config.toml
norm_place = "pre"
norm_eps = 1e-05
positions = "rope"
parallel_block = false
beta1 = 0.9
weight_decay = 1.4
final_lr_fraction = 0.0
max_seq_len = 1024
MLP neurons of a small language model. Each row is named by its layer, matrix (gate and up: input weights) and neuron, and shows model dimensions 16-111. Each number is 500 + 40 x the weight over its row's rms, rounded and kept within 0 to 999. Numbers have three digits each. A neuron's up and down rows have the sign that makes its largest values positive.
A block is one neuron, or neurons of one layer that tend to fire together. Before each block is what it responds to, as a language model described it from the Wikipedia text at the highest values.

Numeric decimal separators. Punctuation just after a digit inside a number, mostly decimal points, sometimes thousands commas, in tables of statistics, e.g. 9.3, 6.000, 6,876.
L3.gate367:486480476479498526557487396440541518494518482443466503468526457539472533572500578559502460448448508449447519528541562507527530536493443557555430509494487450451492420503449490525481566548502462554521465468457457460455515544523508542478528465525559504506478533516469445488477429574509471524
L3.up367:517491506486538477507602522456552501478476413526477453478483503497516535505423477474505484532490498560456519521504466557483480508441456450443450541562478492559423520388406489566549525545492465500528520500412527488443533523504496489417563564459547438530488471481430515481553466489492517513
L3.gate710:462461491463577532547519454511572496499514527478481549516551471450496508543513481454548481550532500589460518466507439597513545479541448489472471609540549492485434496512506543551500528564453454548458487459438479445487514566490461540475476517431499491486454501514428506483544461504524494535
L3.up710:459530481461587578527549493482580426446540466522471454495504504502489518507480448523510484567535488566437484478515472512500503503535489469454492634544502519455500561515497459488532539543533536551531466540498446548512465532464491564453532508433479535492455546485413515500509471516443524472
L3.gate716:436547519505471568498556483484530481513496477481465498508593470485531516579534484459494443495563518522449573508504548564535456507500406493527489460541436525538477528543456498478527500553512451525442434504506516460457474516534456491508504480489469530496488535507539428487486488544520509569
L3.up716:486494497468475449433534535475486477580483497505445507511507454501486542490455535530446530549511484497454480555564491548457480448496463551491507481488506514524463533505481468601508485467515528497501522488479544516422479435516476505477553584524537450547578463516399474522490474532537547518
L3.gate748:426459485466508507428472508468493529435458506460487515535517437444474498516452475512470525559535503535492537487467517532531516522460521502477455573439535517491516509461501548534494451545522510454494499528460550520464564534558375495486506525553409469544546529518504483514493483505500485518
L3.up748:513536463490501544553451407479630580456470474469448500485510495548519486500572518469453485559510491587490494519481594522484501563535525549564490590531485511464498506549504545551472472472481485518527490443461548426459498492477513509470569459444491485474559520501435449534463421556553479536

Mid-number and mid-word fragments. Word pieces that continue a number or name after a separator, e.g. digits after a dash, period or comma (19'72', .'79'3), plus name pieces like Fukuna'ga'.
L3.gate63:546503629518526537497463511471491528425536488432579572552536579479430469515531451541543491561500500484547498535448525479485438516532470497506552462542479485550476526491489523490506508541434436524466553542504522554510458457463451463567491455528465463511488499559573511520492433505528471517
L3.up63:509523479483546492478526474552509525511492516522522504543467533556404495402458536506493545397558554447451535558469477499484551608471514509501526514482524458462549468503449530520568516567461438440443545529504493559480505504507469504554494521521419591501542543434555469492484463528516500538
L3.gate160:501494527526471491475464494500455515566468539499571491553467517569537510505619518551484515459476477441583451429462518434545514444506570488485583474460500510478479530503547515496466479513480505527523507487522522510571453416512529465554497469515494499532490471449563455487500572495497499492
L3.up160:455518487555479542519486582479445455481551537500436501530537572544482504472536453558584453509500517475562517537512514508529544435533457465445470472565485511537479470521551456486497550509536508516525468577505486582471468473523420476520514457562500544584579487508456499487512511453430466568
L3.gate218:453504499536491525463482419473554437508476484381490482527485489531468438514543513396575471521537503535513515473492488511479440515463538552465499560485572526457484535502482540473478534492506565507532439415460520506480498495490503478480559499564539617533521467533533499488523554487531532503
L3.up218:430441495489508440499393542412486523551488506416521499589553490504449472576503510403614467452483478500515481391539526531521497493559505565461555473441544510489469537514530499436489529459541570535552473472532514527504466476515531539526555471457552521539535489593537471451543554482493525517
L3.gate481:510461472554510488480484513494529516489507469474494470484490453469557497456481485468511501479522493555438505489424598524502490566446457551489495526561485530540475560539527592517529496518530467503572551452492501493465475512490451554470527558551478524513428542533532460527472502419464520494
L3.up481:456503447504415506564526492454500523515464538532505538518454464530484521521483500428548523406520492548507490445523551557494490536452443528503555531501502537453460543467558506514439519495582528527614510487479496484477464537473466553471478562519506501506535499485491415521545580453541482598

Mid-word subword fragments. Short subword pieces inside a longer word that is split into several tokens, after its opening piece and before its end, as in infiltration, Sullivan, Zürich, discontinued.
L8.gate40:509541495515506505471462478466518512450505551536460550526532450457488506565486451521549520469583522436503453504477514525509465455526441517517453474472545502454482554480496446490434487530596484445530503485530517507489524515481493550593439535455540464458532543501492483491574525473470479583
L8.up40:466541465532503517516478501492520452532490499487512481515527526577425500511578458521506455430462476437472526531457504452491554495596460512502576492486536529474430554502485486379481481429498511481464484515551532482508438475496491547507481572520519395497529503553442504526576537541488426542
L8.gate61:502550552489518527512479528501530515505548464511510591578503429498428573493535442519463506492500539366445521522436462438496460503521550483559554458470434552398513517525495513500435537459530542473445453506562491500497565526498505536532474532466436516491535504491489516497494428528502503566
L8.up61:457526517563527455452514486484453432508478522492480507418528501536502484527563452492556540404481520498520522500463512495540456512510515484531515507476509488473497498540519464488451529536596508521497499392509521420487442443441510505539544535470491525507504482557515453424479534458582551565
L8.gate65:468464485517495533505481543537531460506498487477487536503554495483497432501477465485531497482539532474465503547482612518500498496483468471563495505564473557417559476475479550535461473563606579581529496519547556475537496516476498548482537509469550490547538565502556469552497498498599487500
L8.up65:520470530559502499527497546472524474506491511445492495542518519517560501429501443461527462450502441436535535605459567538448516491447454485509525442534506542499508477482508503416520422467528626470525499564488524525434458502507560549547510515487533455464508532470540517465550507515533468507
L8.gate223:470493529594492507467481521404533561452530504440444533519567456458530485508522483506569572483492509416493491449480563475482525482521498492499446477527623508504501476437511495470427490529596518506471498446543522520481511549429509580555478539515502477493502497474471452504554467508534462464
L8.up223:497503433531483492563454509487526481479552493497512509530500533526432508559547441535450533461511490509440511479459493502489532506550487516489487529464523504419457542461515516484441460478518477545525498464494567458463512494444478527459463559519480499518531480511452475535549518560509475599
L8.gate292:558521520500495495526520520442474490418455476431519485531506466506465529443545453499523531441505492533419513506518547514467458485487478487431479518508534492446508514447452539485436497495488503494476501489560496419457563512440517609473479514509481526469449430496511473503549474484523507465
L8.up292:514468479547477535520534488469535527564462515506419496512539534490513450519521499491472508534458443515444559488510518549528486509499478436559514474429511505447528546463480457551457474515466570576515484545517548431540537491504504595509519575490475495526470484487491457463523487567527477537
L8.gate433:513462459531515431486498537464538526454506541496558588549533478495504474492481457561539530463525474452493532500507484494402498474513442463482487469484547533430470512544511471487517453435510540473511526541522461492490527507517485564533492533496478443512466508534473522543558502556458519527
L8.up433:482460512553491541443440566432474529507472501589466557463546466465437482519471451470531493498541474439520414477492493542513450466525466497548509511445540523550533521412533498526457493508587441493606478509574538481467486454458498515502429567524491405473485564504545427426569540454540482481
L8.gate734:515510459595479615530506484407492495458540512519544541501441533508545406489526444466473488513504475459491449516528548530566520507450428468468511560559553606487472451486503486531542480472535441520522508535485547468458504485444503554496411527471508458520450515452525511471552525488466474403
L8.up734:438488529541528556522541503486553597447550443504481436537529544485483493515530427515483522497496480462569516517533537557527445448463488493400424463541484455518497544501507429500527531465469505449551471476545385506504492494471423497534498476509463534493462524545465529477514460502468453439
L8.gate774:515424464587510485504513534566521456543470540522531553553501493496543486494516440489526484455511465529498492482436556480504505501518454480524482546544462471455493520555477534482514466550621573506480536503528545442475521445444496522505458482468521513562463526513488442490540463496458473416
L8.up774:464482517532461579524478533560525427474536516519545556460508514506532498446553489477468489512542472495452527590547498501462546476530478538443568500510519442529484527459502486506488542476494542567552515577483505448497503472479429496545502501504564450506411456576432428465507559502569471497

Early fragment of split words. Word-start or second fragments of words split into pieces, usually right after an opening quote, parenthesis, or prefix, e.g. "ci(tadel)", dis-jo-inted, su-pp-lier.
L3.gate260:478571494413484544572448498489493517428415529508478482503479539502525499524535501535516509433509463527454503466489515525430499570518504452496492522483497478535555546466552501491455505486471475530484527465551485416513507458521540507539493530538547516511477484513523515537413474470453522522
L3.up260:443457433426499417523482432524517500445535568517489528487540476448480488539486449559611483482517551511573535511534454507563489501449540435517538460565512538457552536508519519403558526498602501471483417510491498501515481533461467461509505502492550512510526514475526540487528523480524478463
L3.gate312:484493465475520496527512493510476473450497514513472508537521525487473532542577488453541424512466510572563464532564483472451557437496537419496548444515499453481476527463522574473525505515524522576423521560571506523506505462432561514416488511424433532467580479481444465515424438584537485442
L3.up312:526491454486531544590479477604488536534538493506470544493476431431436527551564463543503457497468541535544486571514503479435473495457516590531491443568461491508526455584417474537471558497502521503523510467496456483454494473488484504504484476516454490483531522553500508548466507475485562480
L3.gate659:509512468401507567506468452557481523451435554432594569514503614461440493478555413553552456545466559449569451532514554512472398493494481561551502465552516543543490498507533555443543497478534468570528474506534535569479562548539471472494528494524514500516512500479574486533526496494464511587
L3.up659:484579472446477548557508522512478547448488533444472552488548561474437505476542492470565453451495520456503469483531582450473482505556496544502467444521476515521552512451500516462567483502518481515478499546546476556494526467541524524496496442513471516467479469488546467603478553520462491526
L3.gate816:466380527463440479531449532512546435537473493538507543436483541468485488521524527459504553502454444521385508529523502555475508459565369523512545426550497545522503527430418482535534396522558444456418452535527527448451513500456461506441484543528449479487480519534514473554452477532482509555
L3.up816:504534476430519448530450541547510408456468540508517508475517468475578463471514473519558458531486535457557497470529437480451469521503506475554493461498497493465513482475465539542509486498492516561462523506492475433527557462482540486510444494548504476496463481477449479523577541559495533538

Bare verb stems. Verb stems or verb word-pieces in predicate position, often after to, not, would, or a subject, such as keep, play, make, conv-ey.
L5.gate4:532540511475449453482493548507558488490494532459490564486526494462465468491518416501444508528608518467432520518490539553471454547446431503533472490475515528523453564459525508558487454603516518492503519478529487463445570486475488443532435474520494484483519529595544530512527509544479533495
L5.up4:559564501499527525456419509547578436522571457483609491467450550465495505513551379505519511544553504504517466497522507518491471541440514497495461531556533532512494534494500541501531493505445499529533507518499544435436536498467449420493463493545444493398585531551496501499516493600481484521
L5.gate567:553515462554511502483463503469503511501523478446467491440440514434470452520542322516499431561502517486459505441491543550485405514472467518540434506528481529549430491490540566489505453522516425467452525475550493496484506477445392485481447517553481483445484505545460513477542474572495433526
L5.up567:524445484547523468458523536454476516513461473420483453468450469474516458488545491524505481553469514487456495424473548561452494495491502462503404485513504515543471512462544537555538456552473482531526527438540445468452516399499467446513418472495560453474475515512464520504524460498460446456

Table cell delimiters. Separators ( | or ; ) between numeric cells in stats and election tables, such as after 0.571 or 74; also final = of headings and the after Order of.
L5.gate562:476479486494518527532547464548523496462496439502514519531508473478566462458553498495495575550582478522451440503473534481518494491593483456504475534484465561440439522503442489490552542546471541524497492553493540462525388498389429474514510486513510592516490532481498507459468472508461504556
L5.up562:506497498552508542460546526525478504515494445535459551559560516476515506533478471418515493539477502497444545447363486530563485527563461505457450547458512547507471555523468447472505583544531496466520554562487526458522537443525509537503511504504518554534462533463523520474513485489534483564
L5.gate647:483482494522468521509523483536589507557551495482601472553438506501519453481553513517510516500560463487490430566481519527571512524479533490573505535499487516473456497510426528522516509545545528553620526503481517501514470466466443503522529510506459553542478504504499494470454526557499540489
L5.up647:515555447603603513514542503494479509506523450500474516511554501485506494545567420466506489537560460485441552413413525512527480483525433480535481517509484575497455561498507476473546520494532495494527513592398502478497505505490499480486478437566483482457462530483531497447521511540473505604

Table row numbers, name pieces. Numbers in later cells of pipe- or semicolon-separated sports and election stats tables (e.g. 118, 76, 24), plus mid-word pieces of proper names like Krasins-ki, Ots-uka, White So-x.
L8.gate82:494490539570492471437513467463442557488453493510518449575508494536449536570493534466575462522446474457518498452457447492512493525528496495568540467459540517528519515434582512496443517500528557471557526506511552518537510518471506501455532587508505537434507441466517450439507547493546540512
L8.up82:501490532530562496469468506426588496474436494445523519442511468449541472477508509500553533472497481528440448545436547528542507537511553526540454555492560531506455534478535570478506443470478541527541548496465466580494552509427484594497543477521490552442480545498518560531488572504518521499
L8.gate84:477472484557581523507513523514484516547547509478502437507505509528531498449539451412514417495434510428476560500424513453565565469565475499499487468467500471449489494436555524499521476520500578491561493477520529469503488436492499550481537441483520525472495468495503512417510527489488456458
L8.up84:445405453578569532484533492514549502497538520481497445485487552502520485460533423472510399467438522459491505525419503479531530529511441477601510442515503459479479528555515567481466510475540550563533579502504526499491470441479451520482506445467467516502539477512499510465524556500560471516
L8.gate193:503532582437435551469539508549498503474516446455520513519584492570526511501462475475481502456509478444447517573397484507541531568531430477473489486544504505508476511490503571520475446529548566540544576504490523516474489489418517528573505544534462458484505446531515391514546525510547535488
L8.up193:502462514520512490426498491445488541505529560468609561483513541456575506512471563503558476477440526481515465493487527508495566510530487501477520533457496479471472487517478547523466464547489543503473510510462465502456456410471470462521453439551486489518442456643493502509482476499551561495
L8.gate336:499539479579481452527436529459531518550459502499542519473555522474535533457543536504547531474495478463469492500438455479540529495549422573420522532488509500463471547476535473478471488530535534534456496489570508510496427387467484459498501574531520538549500514568466471462506558485503499471
L8.up336:431593443572523537467524488434551499470527504514502517528522502448524447511569571499542505467457443555443526432457513554494522530511476500473500493459509539506466523511517507459481396517526495509518533487480586487437504481468510511483480568535529492524501471489495467569537487488499432505
L8.gate356:497568430479535508520579516515488526495439464394642558509478513490534522502518558499544524530522538473444499400539563472484545534529493505517470584503482470446550469525478482519533473493485516525465549453476468488525466468455495475489480492563556503516548513574446493438501439471503515493
L8.up356:541584516487482490542582518534515492527524539428544486525483527559558535454538527497569453447511451578524465530504511507515426587522499494475551567453521521447479548521551494494441478536512455548536474544484478502466423433490435478535475489570514486489522515483421521502481490409511498549
L8.gate516:506506514536483518491516528485485496569524509456517490554517455528527503546519486438488486433463483538472502526540477426523510430469528529476528493520501510466449477431533511504424491451524541579557482471563503480555448435515525536510468508503501451491460533491553460511598557534513496520
L8.up516:514576538518526566510554510455566498486545520476587514450526526472561455461529517512500475533499526458478487516473523481489476563582445506429507523436475483423474503472470475473544455564446540485547591529457512485526509501507461530517517474453534498506530444576543561476524498516456492453
L8.gate591:475476456512496498466510498504571474485487476433474460537508525487505531476536540423534603506490475548424498519507507526489484518513503520444534536510530585462444451452476556528467412611480454469523545445497508399484521431507466506470465481476548489546523512507455557567505480483440480504
L8.up591:396481475523507430465520494495498570525554459462479497525505468479485532488514549471479506453474549442432518464531481504512587484508488521591501508447587578465470523518568423431446504460408515434507496514503503512480509441478509556450500475464515540476467432499498449477532552527531506480
L8.gate636:471467484509526517503533542405512454460536536462499483466513491463510477476513600416559492464556547510516552478456489508430560533537458485509553437518525510520468575499552488500466512583570469470509461533573504495420470487501453511475505512543488490541468502481514511505512545473541479538
L8.up636:517496523546472561480507408539497499461486451484513531574491503545563522454509528520526575496511540505524471488417436533534546515454457540515478580523505596490534546535495577425487525493474498466442508487498487534543550513489563518554514489543468570518455495453472524514496532478460526543

Sports score separators. Commas, dashes and line breaks right after numbers in sports results and stats tables, e.g. tennis sets "6–3, 6–7", "2–1", "9,000" attendance.
L5.gate306:497501517519538476539535484486535460491429553492551629553559497548494527492451567538499583535464474476383471440476476534483520534484467462541503484508477532575502567616512533495459524490481432505479458575480463521515502429516485479572537552520521527520486515489493445527527499454495489486
L5.up306:515427445457543456513475439544545552533502491468392426423516478477531461491534574451466542530488511452468545541488490512520468548470521484531416519490531503467432481409488542570533507484459505459537531446439428562532518539468431496546539475485493468497508457532436477485423472527491523489
L5.gate509:512488405512555460513564516492516550506534437491481491485565533465509531550523501438469561516447522555394508475527452507469467484480461512436471503572467524469511500544496508493473527501583481542487510585414501467509479461497512513441482485462560496505565478462505444442512479563566528464
L5.up509:491554398482573447546489457565560549475525565539481493504516536463467506439532527449544501515473454481447581563479511586438509577503481482530487584457491532487436501577536470501518520528523489532497503470432481501467533456529435474499527485493499515458535523493541438475373445534508514539

Bare verb after to/modals. The first token or piece of a base-form verb right after infinitival to or a modal (can, could, would, may), such as to turn, could contribute, may only.
L8.gate142:529447542512511576471471526455468466504511432464505550480499449445513438596517527530495529463420473572517498426455538506475482511493499523529527515570486496606509454496531533593408434548512448529511555419517554527417481455423479520525471513465495509488481523503495476524548536483465502561
L8.up142:546475461501457507515516441455485587482483501448547491467516470475541420503494491520423411471497544517560477555511578504477497491457435462523454474501505477554557443503494498472485507532529479504481538549502512499492485496521539477557514472556493477509515531548531547565531464543472545517
L8.gate472:538501548547457538474580424453489539468477533499517552440497556461511561448429480564461454475461473446576477453452447464408542510418464457502479481463462512552468555543537546603486464544505501522499487549547501534465494479504455546547505507503460463463441519455513519535506497449547502511
L8.up472:549561553480522515438460504498509499558525449458499521470500507502505487493507465481500512502536506544490465469496506567550547524442464474522434522481503519561509506442459550561441529567489438505517497442502483534494536468494442479467483512576465452424443538469560472473496507521517528459
L8.gate511:574511523504443583531565498458528452511447490437563549426439518465477501575556471466505495526492515474544480531495461532463513514512486545563444516516455520469519518491468572473475484577454455464415472512521474525467511496541454430538466523533483470486496531551535509442556493524452492537
L8.up511:486474489466482519474499504447549502474451514453542498467566413480511453533492555471478486518530581434513423426506485601547563500442493449535423502511535494483483501491528497496512416480479486444503490530508504488393454452441462523480460530518444515549477504500456474469545557523518432452
L8.gate541:524466502497489544570498494465589499482511460403500524440520492389474549524508432493418464485502509502444471453414572508468492532462421499532493531540546590511507465501511567525533441556511448574516468456537498514456563483446450506551498567561524465456487524466513504504541516549465494549
L8.up541:506449447468458520499512506438496488529426487464511451427508515452457543544553464460482490479499446474466465459432560522508504494538487446456520513549499516518461530464471534541502442530506483499525480449523534480500530411438501496513450511544513411452541479498565525495518572504458429499
L8.gate635:513565575541457485544512599494545438504532535484574528489515516438495524465476489552507499544450452480556481449476552523478479526511497437528534504523463519560516500502502538509520453563508462399439514544529457553461495468542504499552463515530503457454447549569494512528509492528514547530
L8.up635:539579523492469489512404526477521469545549444390520521539487499464506468468488571526481486528398479469560503466534512558493564500487497555591469478471495473466532555456516543524468539506499469485475506585533514512522529522508503457521548534472430480501545449555483516530516480535564518529
L8.gate727:511514480546514498503474550521574465481486446477517461534513478371490568518562493566518488505517491504519498427449571503545545527490526410510499471499532525559517481519532510547467458555490450525475487489533474521467498462443472450535488485489540534489471607532513533477511539540499478478
L8.up727:472509482482497546467496497522522513484497416470472463596484429467555584557478446579457480518505526483523564518445479488520468510551516496426423534487528569510489494502476535526525449546467465550490500430598508524482499476448477553530532547514497460534527526535515506512479424600507516490
L8.gate762:569497495513555510479564527496489422539491441438508465461500467528515495541548456448460453510514507464506505524494540498475461507550409509459479466497494499427569442448505441514533419506445455458539524478483445500447488473415473386549593486524533487477523565487523567482548504529493473525
L8.up762:567556495511496533477525497465503491485559447427528532459448422496531483534485526478515532518549606478542447499507566461483547454472556519545444531487439537476560453516502494504485504482531440482437488525464490445493494468475536525412476475568473401431547537516576548523511505494470529454
L8.gate795:494523555496457522537512489484509445481525449464465556512542462461482536477449392566519402535488515499541508508483466486511520538495494480480475475537522555560532504490469518564487418524467469552468498392530460499502512570524500517572500429505442483502468546570450554507500434545495490474
L8.up795:549518581488488501519560521600568401532557419466571513598454531453500489499499496473453485489483566494559506468452501506564484452461453526513435496575480593456495501450461488493530491506508478466467497467487512504503459455463476516554465548473514468555500448500470512466508471532482519407